Weights of a small GPT-style language model, trained from scratch on English Wikipedia: 6 heads of 128 (3 for keys and values), 7929 steps.
MLP neurons of a small language model. Each row is named by its layer, matrix (down: output weights) and neuron, and shows model dimensions 144-271. Each number is 500 + 40 x the weight over its row's rms, rounded and kept within 0 to 999. Numbers have three digits each. A neuron's up and down rows have the sign that makes its largest values positive.
After each neuron's rows, "fires before" lists the tokens most often just after its 100 highest values on Wikipedia text that the model never trained on. A number after a token or word is its count.

L7.down790:545434483512493509479537551492510493427469527471452514555530549506482507545491513564536512507421443483505485600445512529556530496516530569457509489418484494531588480476464502515456521583512536476423544438475501459511469529525507486465482494454497481505457504485506538527497523509456472501516556481514512495539444465520471525434459544480451440488550505523528518448480477590579492582520
fires before: " were" 12, " from" 11, " had" 11, " of" 9, " living" 6, " Whit" 5

L7.down2020:523508538495526520566521481529506493496506498539447409492464584496445572469457509483507469489503427506470504578493557489453523475509466467526543482586537469517473463485553495489453563494462594503546469480542436508413502502502511474511590560507512447464476427490495512488552456505517500526469464522482512521478498499545539533459434601562525446515485494456492517529555513493489550483529
fires before: "\n" 76

L7.down856:454526470504489500565481546501491481583487525438495455531476419524458482543445586520505457496509494485478525451554528502535468486536466481460535522480492431523549529433434531449497489466563504470510470550484532451463549531526473510490511516540469523469524482550540489489499464491519496487545508455545492575593561470492528502422454508531473506488538479523603474591495520494497527545404
fires before: "\n" 56, " He" 11, " The" 7

L7.down2009:419498468523477499470513565467518531503481528502518553528481536552517559506539628545555488560479435438596555466507486500503455546588435490577498459484505513492510491477499445465483478493497482568455482464518517464545439488440494527493566486518475463498498594479519472554453448473543596434531462506521496476513556477480538469456556549505521469459544460564501474464553579492476542484530
fires before: " |" 37, "tern" 13

L2.down1365:498466511505455487432478491508492488472439591470512462498448540484489504482537496580492493496527574495508539554515493576529441545482518621538495493540445521543438511488438430512481435521548540500450419546471439431520568514475542537523475406546530502512512526544478488528528527470498456464511494439496505481430499507517549549419551461498462473565515429475541551478489484466562464515509
fires before: " |" 42, "3" 7, "4" 7, "5" 6

L7.down56:497523552504490470619520524400512424506497460490522482462517456513478481574463469521522484521435486533504446436516458483484509492457493455395474505448567471482541566526515515486535534491507463508482512447520474468424443497450431556511510522579504491482460422504444560507472508437471530527547472528537502525512555455505494445433562469509510569493480483485478549491525471513437496521532
fires before: "\n" 33, " The" 9, " In" 6, " This" 4

L2.down1885:505503519546493504493539428433474512438484511505463445466496465449478490482498444540521477523614472525430486472515562452473499500427451496488427491538449506555497479498515546500471422527531548473576541524501479491513522521439512483498446580425529550539505524501506494450539491489459495482494511528494478497533459439542547575478530513565546471498486443597427504501496508467490476524548
fires before: "\n" 38, " The" 8, " It" 6, " He" 5

L2.down149:550492422464461458488493600470480407493496642474466444514469502512462538470487465422535470507510520530531530542508543508499467532501576551460463461488502494522510483524519511481526408410555459505504455480502515579528450508485478514446459455552530518504444527469507501481587558555496418510472485568567531486452552486462488520515462514506507512452532501487499548478513446503483507481467
fires before: "\n" 30, "-" 6, "ip" 5, "American" 4, " an" 4, "mir" 4

L7.down1313:460543462460569486641501531512491436541460443524527511488560420512490500546446512487494583509491511516477400467498498463538559483450491505441524534496511527501426505544462474421536507522600482510512509445465507502511537578494534521374538440467500506502528436543476521497471467483525485444458504517519549512479425444521484481526540487488528551465490542558499507506527470502510549472532
fires before: "\n" 34, " He" 13, " The" 11, " In" 4, " It" 4

L7.down1460:498450444462475558510486515474447513519486484519531471457468492514459399512530612470507503512484524495439473474500467457489472520494501484536539444558517426450449443490460487479582553415512428527543543498435502485502550478445466485502460540527476465522525468500525572499511431490509549466524486545493523597518436480472502549435473466502520550475479474488468443499569496555502480534461
fires before: " |" 60, "ga" 7, ";" 6

L7.down949:454526527546536510551491446429473530590501475528505512484518512546513499496489537544495482504578526457502469452482465500561532570496475498454395524565484601512503440427455490516479496474525429492490508577478506554493424537539500513438553532546500459495553475462511437469572533489610554524508551503554504502450522436602481463465556514447517489472502537560535481488540490469538559475442
fires before: "\n" 81, "°N" 4

L7.down211:509517544483562438587437561530539498536481427545508516510499486485525477553408529498474520539456523530524420458551508421528478536526499416456538543487534524516483521447497535390540509462476497564540489513490494518489455497461506469462578534527529510516452438499475502507498503498522460500501522463560540532565559498487573504481497513573524553522470451508521551444483514481446464525468
fires before: "\n" 38, " The" 14, " In" 7, " It" 4

L7.down766:542405524521505527532506470515477563528522494447468503535503556469503534423532463573470456507489590516447457481430540532560515531512506514459491605513473522523495590544508438482516510531517507498429510516518490576441528476536493509445540426499491444548510441455507456511581463551471474541509546448472499461517556502478470484577554544579545497510477516492481485513490496538557503513520
fires before: " |" 53, "'" 15, "'," 9

L7.down914:499534445511505505541558566472473414495503539436491494561444576532478517517600562474506474456476475590457458484523451515485522511481466516453472491511499430493522466517487501479523519419510485493504529570437523524452547501563482451544503510542469476492494516514493458431496506430607478431514465514574579489531467464544517403450505581452518483463501517498486495471513472471471544514516
fires before: "\n" 67

L7.down173:521439522443510526523570521464461513515470498544482534513451532484497530486534491532542524514479502536499501447399473500502465526467504446570487476502533491492566483500490554499488463443491512559533476460553482470523509523592493440467503520559539564467558544465498527435461541521548525451520533485474498489444497505490512420527519362587477537456507439539508513481426598502563524503532
fires before: "\n" 70

L2.down784:493402458529485471512531443522468405567391584526526522501462510503524464498474505544478507537461499440522488499502519474493531456509513518544584481460482524532475502510542480512483550527478507558506476557451462483415499490515545483491447504488560530460424465564486526541448469459511480441471538481542516469465466469544533505549514527558458485420542544517450503505512487451568563530493
fires before: " |" 40, " of" 9, " -" 8, " from" 5, " Native" 4, " Whit" 4

L2.down622:412496487433485545601494502512516450520487436470605578488467557514468488526496530489463512461501528384485533434480555482490549496558465499446574527532526493524456497486526449536528470481406557516536511468489492493507507565428456543496563552527502478432508492555496524484489472522491496483510567480457523506512466524451503472477547522541508512470494493523476513522441440466525501467535
fires before: "\n" 25, " The" 16, " He" 9

L2.down1893:503512548457573500675494558453481436514490493517562545519464554458482489508420533470510491417515520517520522467464519525479488527557496552504524469501490528538488482493542518480521495454520491455566518527499522483520513485467504483482515488504481506444531502579535505526487527514487477489508599458497566517505432518473448461524507458556505514518501550458476507505449400483533504520504
fires before: "\n" 38, " The" 14, " It" 6, " He" 5

L7.down891:469542541469520513497421472532423519514462522514522564545464513528459421560512531537481448604527542448551518398507545527504412536486486480479511569570496418448416506488498615470484450469549480509533461501475477542583499409429520433485452532581403496473481440538449537474508498459543532420489571502497485514542488492492514528509481541519503523423538543560495407475522472553476498482444
fires before: " |" 80, ".6" 4

L7.down950:523474479540496511449464543472530491519471512415533508499513531533456451491509497592521446526529518555467432477568375465456530499512548414524545423551504408468506455491507541540418455491418498424493447459532522403565508527540391423590572469510546502489547420530507611528507486440523518512495507480470502540466534538515478494473501484479430516469544535497580469511462527479579489520532
fires before: "\n" 48, "es" 4, "e" 4

L7.down1439:537530462465477503554461510550493489471536533469528522437506449481584503550495435493533564466514480498510531529528481473526496541517548521455423490508502463524585532464440426559484433468475522503504494513534486509478539475532508538506514469593595522490484558550592428530563414496493498494493463515523499505462492493557568511458556458477506504461454509576471558533538587544498471509449
fires before: "\n" 50, "im" 4

L7.down751:513511529481589537541463447478484476533562471498505544464429456404493485510458483510470499534487461445458531449527446469467447448479551543495567571491426498551536520454580463540512526526486543522585364581562470497442556502448554539531468481504415518441476455481538528477577471489465421553480407509478447441530521541464483509518503467473493454579500521515552501507491491437506577537493
fires before: " |" 62, " K" 5, "TA" 4, "," 4

L7.down283:553517475483491460477566503500498521468500533545512537443535547480491475540499531576475528549470540491551368502480486463475438472448544487470489490572474466568559514482438451457505546523477492449512512473480529502548559454508555516520479554501485506485442534535493558504506509463541476465507564466523538568520508511548516483484461506512539461561506502546523473488538511589579502480467
fires before: " |" 38, " (0)" 11, " 0;" 5, " or" 5, "|" 4

L7.down143:506540439567469507516523525477500510494484512482552460497478499517491483548461507486435492425502548499508504468491554458441485569542436474461476423517547548497474560486536455537520520487535460533496454558482491551518486574495501530516561517469482521503515515527476451499517523510460559471537502541566519455532535568536518491435457459500586488450523460465453532526495452397441486495475
fires before: "\n" 96

L7.down752:530550532486527510496516496534464541462521489511434471467534494394444466460448576492481547490503466523483484482548471467448531525412512521453471470536520498506541480493521490634436512518470483527566483540540566485440490515508423495452489522467537436472548560523538522499494479445445462519493489556513480506440481499556507540508488411522477504537488486549509483493466560524516442429489
fires before: "\n" 92

L7.down1606:463531442501463503465472457469491574512466537518434481574500519516519451521499478567525473422519582486438498546536462515438503504504445428518536402522560419483474504470446447446544474544534546501488493559422521485546451471467501617487484497596444485523450557536462490560583487470481524547536466469491450494514520462506537477473496444538543569467579549448422488437499539465471413519490
fires before: " |" 51, ";" 5, "\n" 4

L2.down834:478635476546551445523533495468473444464490567508502570499458540509529522538490545548409516473523511447537482490503409544466555472490485470486510464532457439432428481486430493519449494510535454481576488568528485552404492486458421472537540499551533491527490587506446485526547521492544515526580447418458508549503516484503457505506477454451503522441476511541515458524458541418521537531558
fires before: "\n" 89

L7.down625:498485538487513482497522507526486497542474505584489547544506465529516510572512488502465533451478510421455487524482521506453478514455477483458507487596459495459492511557498505454481428458479478413530504485491509491539465456542532469539528521470505475529490545576491555437478520472582501496478442502452572469576520519459451485439499486469573492459550512527489561532504478512478509557482
fires before: " |" 50

L7.down297:507489483529430536480484431567513449477492573485502499397519562523526425501529490523487524454521508471550530557452527561557439555550523446501448444536479485470559532504470467423500501523415431462521527508496497500455481465531499484428534553439487476441477529454505539490487572480522465484496453483522441498477497496461513516482416494478492441522433464463493528532504461501518606525529
fires before: "\n" 66, "ine" 4

L2.down981:483565564495535520501543571502516509468455530446457481499484525460498541482474520480483428493551517531514488497529432533512510501540506498468447462514618413459413555481435494562546525479428469454457495489516442510479534482468434464506574519543462464461504592503397509502563509546596525495558501520510570521497525551539471514489470447417522466470483542487501464508495539498570510501486
fires before: "\n" 70, " life==" 4

L7.down1571:469535486495514463501486514574427492502534473533519492467535528532465526421532523498479486480529522506509494513506490562522504460452451446400517489474518488504373514499550483424448537560533512510483510506496512505469537456488469519512456522484503494477564525563485405474448494449498535524489468452540479510548467507465552480519451508496464496489571517534492472585540501441557480486572
fires before: "|" 22, "\n" 20, "-" 11, "[" 6, ">" 4

L7.down1772:501522437464524540524534502543485403506547545523498462477540478459478594455417511506531520475450501513436478455503503549517477534481547538554517564543564449438522528491492517482454493493516506405519496552485513510497451466481578544513458467559491523501512481525491464522529458500530409555415438498491519550428578507508511507499514549593511486548511513511509633547492489516498526473530
fires before: "|" 58, "\n" 6, "|---|---|" 4

L7.down724:523581428434485424544493517530505578559498537459540540605478496510459514527492564564445495471429453448542562486485552486516505548452518514464479487478444503496493455532579449571478531531515568465540510509530444540520487454470493515507474575556528553547465485376500460493496442485530465550508514475489440435457538492477524519461519509548563516513542514489382470471526478543504512534455
fires before: " |" 32, "el" 7, "6" 5, "5" 4, "3" 4, "9" 4

L2.down1580:446471557517498432476520507499604484499402509511426513500476469516469511512511510537531531539524495464510418489548490470499475457494470454454452451509549455524487567527440472498401528517430516511503540466567487519478489532504494503475541426514456456544511526508534480531595505480491470511515551524583461471480498499539518506481441505465462498499502476559507624511534475554512465454521
fires before: "\n" 65, " /" 8

L2.down762:504621521496472525558496505518527440485469473438486507494527481488475528581443492533524471514565482451491494485499426515495497547491455460480443502467462520473527460505480553504480545516520478436557506547483506484465493462477470490516492483539418509514511480457515539526520457464498458465578516485498556519441462524503469481509488534521513480510502474572537521494446455438547517541490
fires before: "\n" 99

L7.down190:513462524493409561465506574537478561525478495481501494504490582425572524544521498460485454547479480539547514518556561498560501466487547495605505494428462549518542556490484487506538514526475498478506534555496494508532467514490447477524543519464427470508522489504533498575535506536494517458525537506447419457534521568550471484566434535464530464567514433465536489438512461481472447511476
fires before: "\n" 62

L7.down1742:456514566461502462507450518599453566475454562511478513524461476575471537546495446608486512502459494533507530498507501530474399467476502490475514568501595462542472517606497462498471498564471442425443473480487508515529502514505479512497515469501464460508490475533505549501520494449492558525491536509523549420475565398525526532547473528417529538563523483417513524515497524521478577470472
fires before: " |" 64

L7.down7:513519459527494432438447546461457540485451458530506485498552414521540497481496482466484476504483504558487453465511525474506474574525499510472445505511522520420476463486504496443455427442473562439515460451560432470549460489530558453515458507420486513510540529494451522548467476513472553508519569548495534575466524560449483528479465490533472470548415479448540477485549544438482478525512
fires before: " is" 19, "\n" 19, "-" 15, " was" 14, "=" 6, " and" 5